{
  "n_layer": 19,
  "d_model": 512,
  "n_head": 8,
  "n_kv_head": 8,
  "head_dim": 64,
  "d_mlp": 1536,
  "vocab_size": 32000,
  "activation": "squared_relu",
  "norm": "layernorm",
  "norm_place": "pre",
  "norm_eps": 1e-05,
  "positions": "rope",
  "rope_base": 100000.0,
  "rope_fraction": 0.5,
  "qk_norm": true,
  "attn_scale": 0.171,
  "bias": "none",
  "tie_embeddings": false,
  "parallel_block": true,
  "init": "normal",
  "init_std_qkv": 0.0239,
  "init_std_o": 0.0239,
  "init_std_up": 0.0239,
  "init_std_down": 0.0,
  "optimizer": "muon",
  "lr": 0.00977,
  "lr_mult_qkv": 0.5,
  "lr_mult_down": 1.5,
  "beta1": 0.95,
  "lr_head": 0.00562,
  "warmup_steps": 0,
  "schedule": "wsd",
  "decay_fraction": 0.939,
  "decay_shape": "pow",
  "final_lr_fraction": 0.05,
  "batch_tokens": 65536,
  "seq_len": 512,
  "doc_mask": true,
  "train_tokens": 765700000,
  "steps": 11684,
  "dataset": "wikipedia_en"
}
MLP neurons of a small language model. Each row is named by its layer, matrix (up: input weights) and neuron, and shows model dimensions 384-479. Each number is 500 + 50 x the weight over its row's rms, rounded and kept within 0 to 999. Numbers have three digits each.
Before each neuron's rows, "fires in" lists the words (lower case) most often at its 100 highest values on Wikipedia text that the model never trained on. A number after a token or word is its count.

fires in: "of" 50, "by" 6
L7.up110:482567427606541441485564506486462432549466489356554487528584433489490497522546460452495489507505467492394473539529511545489475545516516486457448448457416555473426459527399488506430499520503521411473595607509540516561574563435553529485531535526469486502512477439468474535560443517453468514

fires in: "texas" 17, "nation" 15, "country" 7, "colorado" 6, "states" 6, "maryland" 5
L2.up747:506500527482494442465495488556432429543376548379421510501521479447458510489476504519477425557520450436469576500447442586565471535483574507511375580521503533464394586472510513486425485411495407527518517517535472604546461531491477392499406454479532518421405531561576471532462527510448465518

fires in: "went" 16, "go" 14, "our" 9, "going" 6, "goes" 6, "got" 5
L2.up518:495484613460508430522390517478391548423478483516567475401513467427494500511431486567485505493468429407429564482433393405550490343455467497536512526615511593412464526498437515513551567430500463535446444451453480468468461466483505475569427571604519485627473480510502577497484482507511527540

fires in: "sixth" 14, "second" 14, "third" 9, "fifth" 6, "eighth" 5, "fourth" 5
L2.up777:546546513519493424490481410541553556557470414484447531473460540511486551526475474455453503449416544481501537433561492502479441558462456469515620378490560467485485546512575471554538568465474524481472405489514590522477436564474509553495478588420390563533417466498497499432566428485530478478

fires in: "to" 39, "2" 7, "ii" 6, "ll" 5
L7.up251:484481532594601538516494516492430445404459509489471476473511494470478478503462483562562457597470511411468576501571476464527476484508505495432530467539531522594594539480493534530485520504558583515593436522500505423469487517537492446473459437515596414509500539468523511573509467471507449561

fires in: "year" 21, "day" 13, "night" 8, "as" 7, "days" 6, "months" 6
L7.up446:549463495451457528445466492485551513457526474520503474529533519528547525619478442503523513527587476423528480517449477468452535540536571500555536548538599643440465550511508557486495536471568525425517491539524452448506471479423490581474455508544444449514519424564559580555441540576450491496

fires in: "a" 31, "an" 6, "high" 6, "english" 5, "the" 5, "new" 4
L11.up972:398547464524588519528503459623525581477540587526590496514477579517580485505449447466524533569471463508494495562491513397483546487570483598386554525559566530475488507484440472457522539537491418503497444572627456480456456609493485510508502471485437444490542553440559398605569568490430670490

fires in: "speed" 24, "weight" 8, "diameter" 6, "speeds" 5, "size" 5, "distance" 5
L2.up1011:471455441490510533505513544561631492439523557483489497491538408504434540505557468447542499460489472553446435554465491387447470528560554487481535512510495453551438545574466493559475582599513389469559593499540504614487483490455489521533546531425501537595490551531453580504378488568523460463

fires in: "of" 54, "in" 7, "took" 5, "taking" 4
L11.up622:490460464440534505503475536500522478569515552575494401529493512482519528458528550546530546445556502508463522509475446478469515561471547443437429457583474445534597402518481566568452471481469494523570488528509519514423521412528524562502524599499560413570574547434443559429521522532549592433

fires in: "in" 17, "a" 13, "on" 11, "of" 6, "from" 6, "using" 6
L11.up1185:511507418511446443459531488593602513502494472455561506441529519510461543548450492498457597561552451506533518491527488543479519525434597475483558551615514493549493448567452529434442539519455459566503585509528556566495468539570584521469526518486540397503409460557557500486421508490607587471

fires in: "from" 27, "of" 18, "to" 13, "on" 7, "the" 4
L11.up1420:586505495536508457491533526496446464494529470520479425476513494478530629575494418474487520537508487461484513415577417517524455592453507495506440508552469495487503411647505542481467454457473556489565510456546578478571524554522575531444464467559545494500518491530476559637453515540487529493

fires in: "when" 25, "because" 18, "due" 17, "since" 5, "which" 5, "if" 4
L7.up275:509530502525543562537407561488532495596457423450516445448516451416595535621461471536409497454583507622509566496593493600499457506400595464528510474580553480545506596408428569548478473455569459581495465548573490537528523494605500508546431528514481473496436548500465442458491484554494435526

fires in: "minutes" 14, "months" 9, "minute" 9, "month" 8, "days" 7, "week" 5
L2.up1311:465546443500472507496512547448579549537390419465526445489414491658488461392509465499483523441447492507505441488488450469472527524443457451565517575537529454511550568493466625487494597477506578519587545495426468505468569497441476542510510477518418533518493477495532380434401471519554525518

fires in: "the" 64, "of" 11
L11.up526:553526647525419428502407511542449542477465493471421590478606577515501474453499502466495553451499472529411393451418461512509497532470555574468560523603576478641457565497492545454408505485481518502516418503508527456452504573450484454470577485570552559497593494496510565476587578515539554492

fires in: "to" 72, "under" 7, "over" 4
L7.up214:626399488456517498502509521499455537550467603459526609546511530435448520604498446506424507423590517519470491555462368523468447559452543465513541532522486493447439492475543615583450487503419524450591624462603391572500514413450554454460511526528572464480497488511501500523410412445538474594

fires in: "grand" 14, "great" 11, "5" 9, "7" 7, "9" 7, "fort" 7
L2.up1343:559484562556476587431446553461543466564560530435471463559496540615505424465529514548527540479511447453565505492539468514530407449516486490513539464469535476506512465460574508525440572510457520524455499513412442533500451537429543488534501581529530539506563522542519609445441509496537574486

fires in: "of" 56, "sphingomonadaceae" 5, "uttarakhand" 4
L7.up596:529523518546595486478555535485488490562517483568504438467571555418444523404528526564476545571480436469437474495534469440514447518526443480413525490565528353463550414565500492481465571426494611473431512487500501510494542556520496491613520486537536364519522496630515537517554452524552455475

fires in: "7" 16, "1" 16, "6" 11, "9" 11, "3" 9, "0" 9
L2.up1087:473441490495439477464468507591513544461518450462462469484533503414501465431406427485530506445485475435500463554540495513461524506478528531463462502506532535436566500450516571404373447493480484485492489578450536447502592494414406551475481538432465437504484497488560574437424495493525537514

fires in: "to" 31, "west" 16, "t" 5
L11.up348:529609630542439514426473545526529466483419496510573503547548588525438493486523467484491606543558620514502488500484480530471521557541524486610456468604502452544518578543463503402417538434507424436546565539458441488553493502574488478518537476542487497493428458525399491476526420604548483513

fires in: "player" 34, "athlete" 7, "men" 7, "individuals" 5, "footballer" 5
L2.up1272:518539508424634545480465450493483511452460539484447492539588430471511483486449541514439488536442497502482474586425559535459566451542541462476494504485486536511518514519507393532478439398430506516544485443447454470459559561588410519470507416458480469503468521444490527544612504540517624502

fires in: "awards" 29, "award" 28, "medal" 11, "prize" 7, "medals" 4
L2.up178:450474574487485561510515473538477535530518430467398526502578435518382454534427550474554507491550526421441428497427545547575555531341506414524502484483420461448474498632467477408468563487585564532466365543501454480442422492430561480473389461527497458519504431454493553460502567500575542428

fires in: "a" 24, "of" 9, "in" 7, "the" 7, "for" 5, "at" 5
L11.up670:391499516566449446504491540553501504539491483468486555463465474436432497404467429587500401506461479424498421574483487470552424503517494524509597478495447494499503549577545495479638376605492538561481463503479461555467471509434595492519495544493406449593536435503509474442630352571450587505

fires in: "to" 22, "with" 14, "like" 13, "of" 10, "as" 6
L11.up789:479610550450580452514441418627482595530501583583496518441576514477461545535576634498486452534560459646477509488433405500489501533502484364482443556554439659499480424492532498483495464465419532572431482550511518576489452545464515506469466471510464414520522554483418486520516496543476530442

fires in: "to" 35, "for" 6, "that" 5, "then" 4
L11.up237:412525469521483503425460394561484494563531513498557389473456550511529502548498496437507589485530490481482599457571458569484497427423485508540587512558445572490598546487516410540532561495493574553543447589552490453528393470526509374556480440496475534555474484447465436433493480534529471598

fires in: "in" 64, "at" 10, "on" 7, "up" 4
L11.up1504:452457445495521486517488427455551553549498448478575511533551450505458486510402508479464468511495495498530501514501478481590529538436528470546575557598491569512480461471359542520517576589538446475480537438542512439513479488568581501478589597550464453502531476511552519532413499501478498471

fires in: "of" 40, "on" 38, "set" 6
L11.up1080:481449521473473587570528469539494513486562489413625528380507513502483467439417408449430458545566569522531564578512460580487465546491562545442497544624453594471553465515477447495526471451533444539531426550570465460550539453510545561629523459556582455437441504566509506508479547434514586559

fires in: "of" 30, "in" 11, "up" 9, "place" 8, "for" 5
L7.up160:559505539555622543502503445511457500479411496503521498411594428425553454484423572587528382447550506480575545449477549476455557503429469479586456516513419591509516426533412491466452514466456631506552480557493511546521472420361445506536502406470503474525457478523487569543423496508448575475

fires in: "northern" 13, "white" 13, "eastern" 9, "brown" 7, "upper" 7, "blue" 6
L2.up691:475496455545518476468558484483428498494439561509514492513496439395453576516573529425523550485409442492544542504504487512431548451526598512511508465442555469428456520528500512420504426492466516492533451544517475500444404504483492572580583558518466427515388550555548607534512511477490512404

fires in: "for" 17, "her" 15, "over" 13, "on" 8, "in" 5, "ordered" 5
L7.up281:503435501423444509427420469504471484492492458576472521367522403606544481451552512456452476461567526517491554493420520505473568555444507497536509486498557460556460510531499522338448512399511456457596637571505483548477598514455509413456395392436483512543542461438488530400425469595521620395

fires in: "from" 19, "for" 16, "about" 13, "of" 13, "was" 10
L7.up805:494538461454381462557455475509463482545552516514453382472451564493512486520512443495433403553474427538467457500484491566549413495445539443499445427551552532567589549501508483376523579499481483506456499501518442465580534497536494543480489458461493553529501439452500552458524450557531475431

fires in: "will" 32, "may" 22, "could" 8, "should" 6, "need" 6, "ll" 5
L2.up1239:540588427587469546467502479464505529477465484477518436531529516517451522490469410513432511506488463423567525537501540470466597538407451516494573379459470476521497464537536547531504492505530476562593675476487504441432515465563429419577497447493530537528467568547427490409503520457467480557

fires in: "for" 71
L7.up947:525543541464502429514512559535452435554498443530547388512501399481418422549525458555543500409453458490441482470515608506438504501561466446459460530468508439537436504470493472473488536470467435520445472447488419471377493670394475475489422537587506457516477557446497446463433602590466456420

fires in: "western" 14, "northern" 13, "central" 10, "eastern" 6, "neural" 6, "southern" 5
L2.up200:461428468438545473494548531520459473481521512479459522472474470491596666456594506453478536419441475535540578469478553504614516530567500577472510485462512490488622539538523491497627525554537552504543500520551547560514464487494540483594516520535458533445497520532661505613406523427486504524

fires in: "to" 61, "on" 12, "of" 11
L7.up67:467405395540515477508463474534456526461442485527501494574454431566527489485470481493606528525510535479458564497444467486563537513490463510494464524491388534514463427471455394416398538506465521480608554456523511540473501391593462450544618445509476470546514559498466433428526472495530473563

fires in: "the" 82
L11.up607:541534440468442520561549476552503543475494551490502508395476528460474571518512446455534608493521482509482423523491474453483454476502431545549450628537512465454582541499461517496508467449495442480570396526547496551531438487505485588497455553553553461392501483496546473540528569498427454552

fires in: "to" 35, "after" 29, "before" 9
L7.up45:555557480437450463456496489573377575480511552526429545534572506428397518488539509424495561493541486526500452588538566498477428534589483537473525569505463467496521466456467402597529459490433583482537480525563514461468571535526516411506518492470561402549487546549494415516549508481488527520

fires in: "year" 19, "day" 13, "song" 11, "near" 6, "season" 4
L7.up87:569445458410427415472554454535454535468505530424504491569610534451462456409497500523473451447455513404500535518472423628467488625573487504542526556517605535559387500448570520522518497476516568514505568518560499475514530459608492510425525468543550434447450539562538508530485555615507478513

fires in: "of" 55
L7.up511:445432570502460457509529495521431453408525413494566484531618441453553642348559478458391517581592476533414466481535513521584523536452458503532491424535454601534527568417443498435474542569394535521507431543553475501422352515450551526519485481426437465531521409551512502510533531435556477441

fires in: "5" 20, "6" 15, "3" 9, "9" 9, "0" 9, "1" 8
L2.up1416:538415505553513509505477579578561464445456504524410499448546527526520456394481363431525470417424470486592445560464440475446504501402574498425457511514517543447491436466474500471477520478462517536521561522484540554463545552437408510497512521484488537588444558486510580398552499444560578501

fires in: "of" 96
L7.up1490:517565585522555351503516465462542581461535506493524510442533441403526584515491516500435542519485507489471445453515500448467461456574515474558475516455522491531426478512513545459474464468480615492466426487502459490421505428443387523550511439410547461522501495465465568474435540477473444587

fires in: "of" 55, "2026" 12, "round" 4
L7.up309:509529444532518516461511490543504433530597511476551540410487562406545473450510445521512497589412412488493440497541478473524471447505458520528394538532498361459414412479518589532443521507473583535501481519478534528494462499377510557429531485557480452490484424523509523526542486500505548455

fires in: "and" 44, "after" 12, "for" 8, "a" 8, "to" 6, "an" 5
L11.up0:481536440585498494472566386490513479544572520492554529582473548527588434480517502468505464525507419541547429496491516513521443563479477484565475597579450464591547542474445483496535550533534591474461484550470518532561464494459530482524463519575586517589450487519536469550434557549599563498

fires in: "name" 40, "named" 15, "title" 5, "term" 5, "names" 4
L2.up1459:537568538527565510378426509440416395445478561481436521524460606552381448469499483557564543484577507556426364434452446516491463506475519500497538477520482574498467489609521567494455448460516553504504486425460519517580493524458502388526475568449488512556479500431516545569590514594455408458

fires in: "of" 83, "for" 5
L7.up226:539579580438468419341469567479469479601459515526606482478553471488564412419555490509422472517472507429542502491489543471455485556496443524574539498521471515421526423445396445479454356512542494427484461477511587532469415566478505479448449492445508447544492436505461622484476451527558551505

fires in: "what" 19, "how" 9, "who" 7, "andy" 7, "although" 6, "things" 6
L2.up131:525517614592540512472485472561601502429410598417492467454515505538480409463519502605482429468527514596610546514350501455443492596492532522562507590518495415514486421568433514468521480514567510521532504514532466567535401563494524467564469485497497453531452444455492582481437526581489540494

fires in: "in" 17, "a" 15, "one" 12, "year" 5, "two" 4, "1" 4
L11.up207:465598502551474454519546469457570612468514500521541408392539544456423486457467545532474471396513409528534408482429569440555515531514560479457493479549476531491473636502535438528519429555447467403429502585517476509431447587514522416525458488576454399429448465418449504599502450480500529459

fires in: "the" 36, "a" 17, "an" 5
L11.up1484:409496440558485475471541470507491530541465477435510481469504523567461397599490479481542526548584458536522450465480513456543507511575410483578508475548527543546518512452507431546401501567594563448471403547572557509521527432536492473516453451515614411610572344516389547552539485509470585509

fires in: "third" 24, "sixth" 14, "silver" 11, "second" 9, "fifth" 6, "fourth" 6
L2.up1497:573487607560486614531531541629507476579428448428448504494593494509507489440414477482527536569483455360568563540424502521492547458502492473504503428544500560516525548514522521566489563434512533507591412462540484571450547513428441469586521593406463467556465463478465526462523430527493463452

fires in: "this" 22, "they" 16, "it" 11, "these" 7, "album" 6, "company" 5
L7.up1465:508484538585549513473544490409483586556450520461449507565481470534556602461505600440472526451485406561500414484562449378565528564561580495569479560464436528566549527505417470554550434516470449426508538540608532503542460552547525457579531447523420516487529465470562474474493537511501430530

fires in: "to" 55, "and" 9, "until" 8, "but" 4, "n" 4
L7.up1176:479581523454435473554589497535483483528524449449489353461556526460531450489544560561511564560552474452504450593567524545434466492488472528431464491599492549516441410569435524505527529487497462462499446495460535519441432453530425475447468587567508512526408558558574408482417409455483473507

fires in: "be" 25, "not" 18, "also" 8, "never" 4, "usually" 4
L7.up580:474571585432416468530623382448495478534524563597524542509469552480485524452593524342496486472424481558431460527530525536509498551506486495625525545486541431436472505511457495544525492566548561490466492530487517473566523458484430537534478520502417441400481463520503448452611430423585527534

fires in: "the" 98
L2.up1051:541492538454493475483472498491516481535394524475439401472486531454538545484544553464585540525521500516503421514472484541544530462504470503480588504600473438549389479475541537447613442518459445536465589504482580453454475486532430437534544521557538555500500428513514579429506451470573537550

fires in: "to" 75, "not" 18
L7.up483:536426540503446431491539558492565501413487490415465517467469605509571522522481463402455577457543479496459494387510496543467581489513529513498567469550569453525499516488564489477496479603528539430507524557504394469507451508492498528496498500525503439551456434503471480461414460578549446581

fires in: "of" 31, "for" 11, "in" 10, "on" 8, "behind" 6
L11.up602:510494576498490444460557509530431474453487526425455572431526491515554525494512501507454435500525517485561501481489500480510444434585519394508467541572491585517444394444382442451446436463446535483529555548553507552513484457404439503512498457505560451557440557479537531459499446525520540542

fires in: "of" 75, "as" 7
L7.up400:489521494558492446507583448638544537455457554452497600455625400447526584514459460489613491558509454435541461563513482510491477485609570535446445471506484489451492543502601499473459460500545596511472502537532544499458525432494578612408527473431452530530496492496430512595493514476386482497

fires in: "went" 14, "finished" 12, "go" 10, "competed" 7, "successfully" 7
L2.up702:544484555552509465493518438564438524561547540438484488445520525516423470551538382452477541473399516511437472426433486579624414557474479463586458461595462632428485510438532564525547545499538477478534491510429498513436533545470544525604533604513528498602474431589499591477521454480483497517

fires in: "for" 32, "to" 19, "of" 13
L11.up28:421446577519513565466486431504476421477513490483476437532472497477464543569564483512503521481525418411445531547479510488503583494460510524522502540548400580544557401519534430429487533540475517478514467432534562524374391446519504589562487524542581448518455488521537445557623562491490486533

fires in: "what" 18, "there" 18, "olsen" 13, "how" 9, "who" 7, "notable" 5
L2.up326:541502504475487619544401383569565465439542575501473525467391429512490499516528490637553481486531446553524472605517472430433547541517519564563494534527460421592463557517421460472519409482531569524498470510514544540561410619562398502457479472519550406436411515444540511480479493563551496534

fires in: "of" 47, "family" 22, "for" 9, "grave" 5
L7.up25:426562546534442562500540503513415427499494523430458392455565550466513455407451478575379476481517494487538478518478442610581477476483532439546524442545504554541477544471474407450458443522545472507544491538497502529615461525481512456553558561317509481511479510515505487540425462422456498604

fires in: "the" 20, "his" 19, "through" 9, "their" 8, "a" 6, "its" 5
L11.up802:517508469380521458523555511451511517631422546408537496460486537622546473569411506568434506559477367572484468410501529551514489530509442500601512566495505484496562473409546501481430555469492444430444494555583451527549485501523451519564511623569487594562419546456511532513498476556520550490

fires in: "in" 35, "at" 13, "on" 11, "to" 8, "by" 6, "with" 6
L11.up942:375526484507527453583414563488521574516432562459496521494528542463512479464496591507396489452434482448513508509453495510574480473591467429517572558562597623502527546464385542535492512497502556492430434508592506548460478488507584489472465447464476598461573447531441557526460556557537579452

fires in: "to" 63, "court" 7
L7.up574:533508561450553467565480588440465507457493557424511554458439521462486485556478406526474515572503506478476455501556383496435525522539505495570515536530457451474574482551496584504475495537481541449559583507547499456534483485494446580556559541567534561510419367545544457494539444499522443384

fires in: "the" 75, "of" 5
L11.up1154:564517575402488523420498395575437536549443346542518574666526499503504563547544449492480534514463472524471476468417438423551400506393533463497525433573557424485604535529423526430451523512539515474542541437569553477456472454431496522515565483519571599515488613526516474446496501476518583530

fires in: "5" 19, "mark" 14, "2" 8, "pura" 8, "3" 6
L2.up101:590448492478512475468577463547440446491415435476435451534541471516472427460419454484519574411618555472592452509533478410493564501481542505534556642464482591456507477498472535554520505479468449492562498584496573535479539425429563465497450467494514468551474484537496639500511502559577552492

fires in: "goodyear" 37, "good" 10, "elfsborg" 6, "uttarakhand" 4
L2.up599:523464422506540509509512527493468446549465508434560487540576475459442454564493497533478439564492546458454475486434512468473407473524516407520411594572497407540410513539563596440546376436495596555623637540456472513505428626538518498508543502513560574529457506538488450504426511564459544494

fires in: "name" 37, "term" 12, "renamed" 6, "terms" 5, "word" 5, "names" 4
L2.up1324:546480519501541504421514571549409489487469585551445461568445508477410485449543433520563515570481590496428423531487495482542536498595484456501583474505459544506476504501561526431493403463545465545546497555533455514541454535457486460463518570470523515537419413566488449444586541620422437504

fires in: "2" 43, "p2" 9, "p3" 6
L7.up168:431514490365518493517554513493455438429551506584423500456596508500483537485485597585548607497517496480583605536549537513498493489565484512445487398553570505547493469427431455463496541527468492464581428448511478501554586486440392543549593443527505525510458515500541455528507538323499478489

fires in: "to" 65, "on" 17
L7.up1474:420432486402429475521561552482434591585586547505536436571482551516454451546529567469395554612631470515552603472405458505444455517515529481498521515670470517443536479509476559534513525486508550479561478472578582530561525438478545466619539463378481333528496452556514458523526451446551528556

fires in: "to" 46, "for" 41, "toward" 4
L7.up490:623522557486455597408524493551445556471554467471482443545488475504459516575534481465465524437547383478512530482563468455593500503427448491512501518458494581510487519551542464502520545487525509488537546517532429466434425541468468471506450439476644378592425506520461468343458514520492459390

fires in: "the" 23, "of" 10, "river" 5, "a" 5, "by" 4, "empties" 4
L11.up834:490516602497407525544498490465435552504455518503508458477532503534530432520471476461494605508590470437486560566506460523493467435459503533503516494547516536515501558476547556430503554400513439474506364576615399495554540504564538506482508507546522516484491504533504494419462555492560515515

fires in: "some" 25, "many" 20, "several" 15, "various" 8, "of" 5
L7.up1290:567448539555544493465500487523494521524528480354539399511491392474470575536502488470627494515512467473511440586443513530458532519509540460511411502514511399391520572551569392538479591520471518524406477626486491528458510464431582462570458479529516417536489543519557508494480488493464517514

fires in: "the" 56, "by" 11, "in" 5, "a" 4
L11.up841:419481491464576563541593392597495557582529606401491449494450511594476447549408427460450635501503426491470496471484596527593469505597500527575539539545587489392436470519528461487450424521505567439494520515495489488556556503508543443521536492491575516492466436563508541604588589452529597565

fires in: "who" 30, "and" 10, "according" 6, "for" 4
L7.up905:438455504499566491509638566448478500549497553518455539536504516501471484572431466460478504320544537452528504513506496492514546465537499474474493493477522536483520440443466488398598525530503488594533515493532507508459539461541390443462564438659499372517464498433494535486571534555433569534

fires in: "by" 20, "of" 18, "in" 11, "war" 9, "to" 9, "under" 8
L11.up1200:440458469538514509584560465571586462531536504506446496498520471533460472554625441511521574524493482482466526528450489557524406534514465483498432461538539481510481401525590562482431557555458533557490482520588556510530537438447593509489512502417506513542473463495476417626514581537543513449

fires in: "it" 16, "a" 15, "the" 13, "no" 11, "an" 8
L11.up783:568404448455453529499518668488460525514539544502574487548429530585500494489390432528475559584485442451495490487524566449513464513467581457531466446529531485495528506486459462506568510478404448499511506561537497546567538426482535519522529380565451509543559521496368552546484528506584528419

fires in: "award" 23, "degree" 8, "prize" 8, "short" 7, "scholarship" 6, "certificate" 4
L2.up953:548500467441489546545511483504551507468448518465446499538531617519427449464441529535554493419545519550614488488485489571485565440442468445589454564572484502481573544649486526493469467447501485486436467488545551464406453516492531508528476577496399470495430489554545483402587518499443536403

fires in: "in" 46, "s" 11, "of" 9, "at" 8, "her" 5
L11.up646:456459478589357480489533504465503531452589549510490487444538481494537515304486493503486472439435456526529490477522521540569507408594454501530546510541572552481538605506496500472514489419473528514509541601492486476399385521475501458502485474555442464507504489524503539510582515606644499471

fires in: "of" 17, "after" 15, "sir" 9, "for" 6, "to" 5
L7.up438:476540476479404564494529482538411475488574502462403562473528481532488475369499436420543537607533584522545482504607510489460407544459523385458469502491487490462505516610473470389533504518527483587495512540442520473534522411502436422557545470577588532582541514458450517505488465455597588473

fires in: "mf" 25, "5" 19, "fw" 18, "3" 7, "6" 5, "0" 5
L2.up690:516520478415464484513446512537466443475482525518484600501486564485492445507460407446574359479449529461518457501418454509576538545486501530540501557602498493424458565491556576472505487462526472480563612528432485584534608676504488487494605472481511514589498577502530532437532499435518507469

fires in: "5" 15, "7" 12, "6" 10, "9" 10, "4" 9, "8" 9
L2.up1334:565531520532471585400427514461493546497510462396472527529524524497478514498516483477539455393398486431524472538539542451462503551522563499429489506523595464459532428568560513530471534431507421555487518452448546470519521530432424473467453535518528448486428607547555538532558432529500555534

fires in: "would" 42, "could" 8
L7.up175:563583530505453498520547440479453531523531591502589442527488483473443514468524423481483544460553452494475538513581387490509511415481406507483514457599525454458470483432493498624510457484586421465535547482512435474491407469493509533461488457535494482458475500543526500455517611506429486483

fires in: "free" 16, "short" 13, "hard" 11, "away" 7, "long" 6
L2.up999:569442398494490518534485435468474466455466468506487525487489427447493364446387568459513515527511489477551505547521524499591503516434470436549520497538576501476520530479519493491476557470450490435552469584461539491436550542444557413424452663501481528521466526495548489515517560528417472496

fires in: "in" 32, "on" 14, "back" 10, "over" 9, "off" 7, "at" 5
L11.up809:586537410466480473473528497487499464574527489509479517434567510552603528415409460438492510562543473520402533525489553518493454507473531425583497439566517545381508559513437509429477503510453497463567542485545465514499492488476583486476441523414533453502484515454430517526500517494580471528

fires in: "25" 29, "third" 9, "3rd" 8, "2nd" 8, "sixth" 6, "eighth" 5
L2.up237:540540484560457535552452458486506535472371486428420479505576583593380472476493509457532515493462507529553619494499465527459543486537487478555548371546520438476581437497508485516371569546499495636517463515473480553465427475459456534477506595475445605478492462496467544461570463507514439442

fires in: "long" 39, "short" 26, "small" 10, "brief" 4
L2.up52:526498432505405484450488514471565467456442559495412468446453451431448509396535560518515543488519418543488481493451526466526438517411558500492562464444531523491449552527592466488488452499437491503473515550497444509560546496464582427454472538482466591586425472529442517535548466483536450440

fires in: "long" 39, "short" 26, "big" 7, "wide" 6, "pan" 4
L2.up97:560527372564515496466465536533594446512389577451495533381524438467418510444471540542535515483486468465579485492533427496560523440438512474506477483555531526388460565613428450536436520509412507426506517554537512401459498483507516415526545629459453568547459529563448477535616493538528521458

fires in: "also" 30, "other" 25
L11.up56:455461390442479486483515550392589442541460543529498453494493543424619482526606426477583499466504546566527477420445487513564486428536442486471453540608499467409502533524528494466415465438429465454510558503440512509493520471494525556560430548522565469481540407450430421340501407518379473491

fires in: "goodyear" 37, "good" 10, "cole" 7, "2009" 7
L2.up1361:551420507593564404464542554474431413503407538451521535563489513376507570551456473542539381468415541438488471382511400513490477409528412410518488499514548407547514522485523489522477392442523469599393555492443483466516606557495574474414521498500472481505511579540507524501422477443488541563

fires in: "of" 35, "the" 17, "to" 11, "in" 7, "for" 4, "a" 4
L7.up1284:480536478515469490561533495532438539485560449463515446333455513474429514544618518517458401482531475507567484423434549453577489540485475547507538448513419521613526583521434505531607521433558587478618572491510516556499534493549499447438381607461447481497483529459453510495527403474592504514

fires in: "2026" 23, "2023" 22, "2025" 18, "2024" 14, "2022" 8, "present" 4
L2.up280:452540568454401568503476500453439529522453543439558499504531387448555472520477566476401484397526439558485531504599507521438425616523530497506453582517428458482559508594509439550512389501499502544558513493498506626594516487511533542459478520479487428454454513466484554512458436520478515541

fires in: "with" 31, "to" 17, "than" 14, "as" 13
L7.up895:343470534470551447444485504594484543521430486527471516525527481550469534560515495420519527573436513589486517494542553496385431452444390424551505527489487528447517469519514538525553500458497512480558461424432609495455474469596505521482566496548438473428465438444458483492495531461465544397

fires in: "to" 39, "at" 15, "against" 10, "of" 9, "about" 5
L7.up517:476468510396570490475497499440390520607397519541522477535465492473444474600507458518430469507598457432447516462445484491535500556446415473543465534515509469545466534482409494473511521535472566445514501427530619463547522487500562469551519507515528461501520506555519439489470435505472495494

fires in: "and" 90
L7.up1238:508545475450439491580520552542468467492496583517496448527466498611573463570425566498474534451517519516487434493597537522524478528499453461532503442510471362468478513496505518487547604452489430527591541504491570520598514399540413497485574498588452473537513462505505473549503476473336503544

fires in: "due" 33, "because" 14, "told" 9, "inside" 7, "outside" 4, "filming" 4
L2.up676:508508487519511589477430466530551571617425476478454528453467520484521507542530502489481452441523484522507524531523477552444428614557545475524508502458523491486488509456442458458462426448590574583503412588426555467498492499568480514466466537499507549437629511553549557477488508521506492516

fires in: "in" 22, "up" 19, "from" 10, "of" 10, "down" 9, "through" 9
L7.up1361:545431418522448534490479478499539479465550508475519432452503461491535544560529489595578456487526525439537566530491487510473457475493533483418499501486416518514525544481540542440533557526485517536527493458502555528502521474570496558499604532457467521552524536478487611448478554440518468500

fires in: "2026" 22, "2025" 17, "upload" 7, "according" 7, "2017" 6
L2.up694:472510562559534535508486461572495538602468452520543569435566484480503593451503607560499552469507492542502534480528460540409376556443454495510574482523496505482505517534562461483514492538559526458524464517541529470552492506572596471574503439473417423539454521457534454418475472458564466508

fires in: "this" 39, "it" 10, "there" 9, "hot" 5, "that" 5
L2.up283:601455529591508514566470519535650525496403477513420535426477534513525561507569590503533576474605445478575524543541476456524474521465585473433546658497461490597404518546495397538575455447566539459480469536512490569512478534498543526527496504507470529583554445418475478493469527497498505559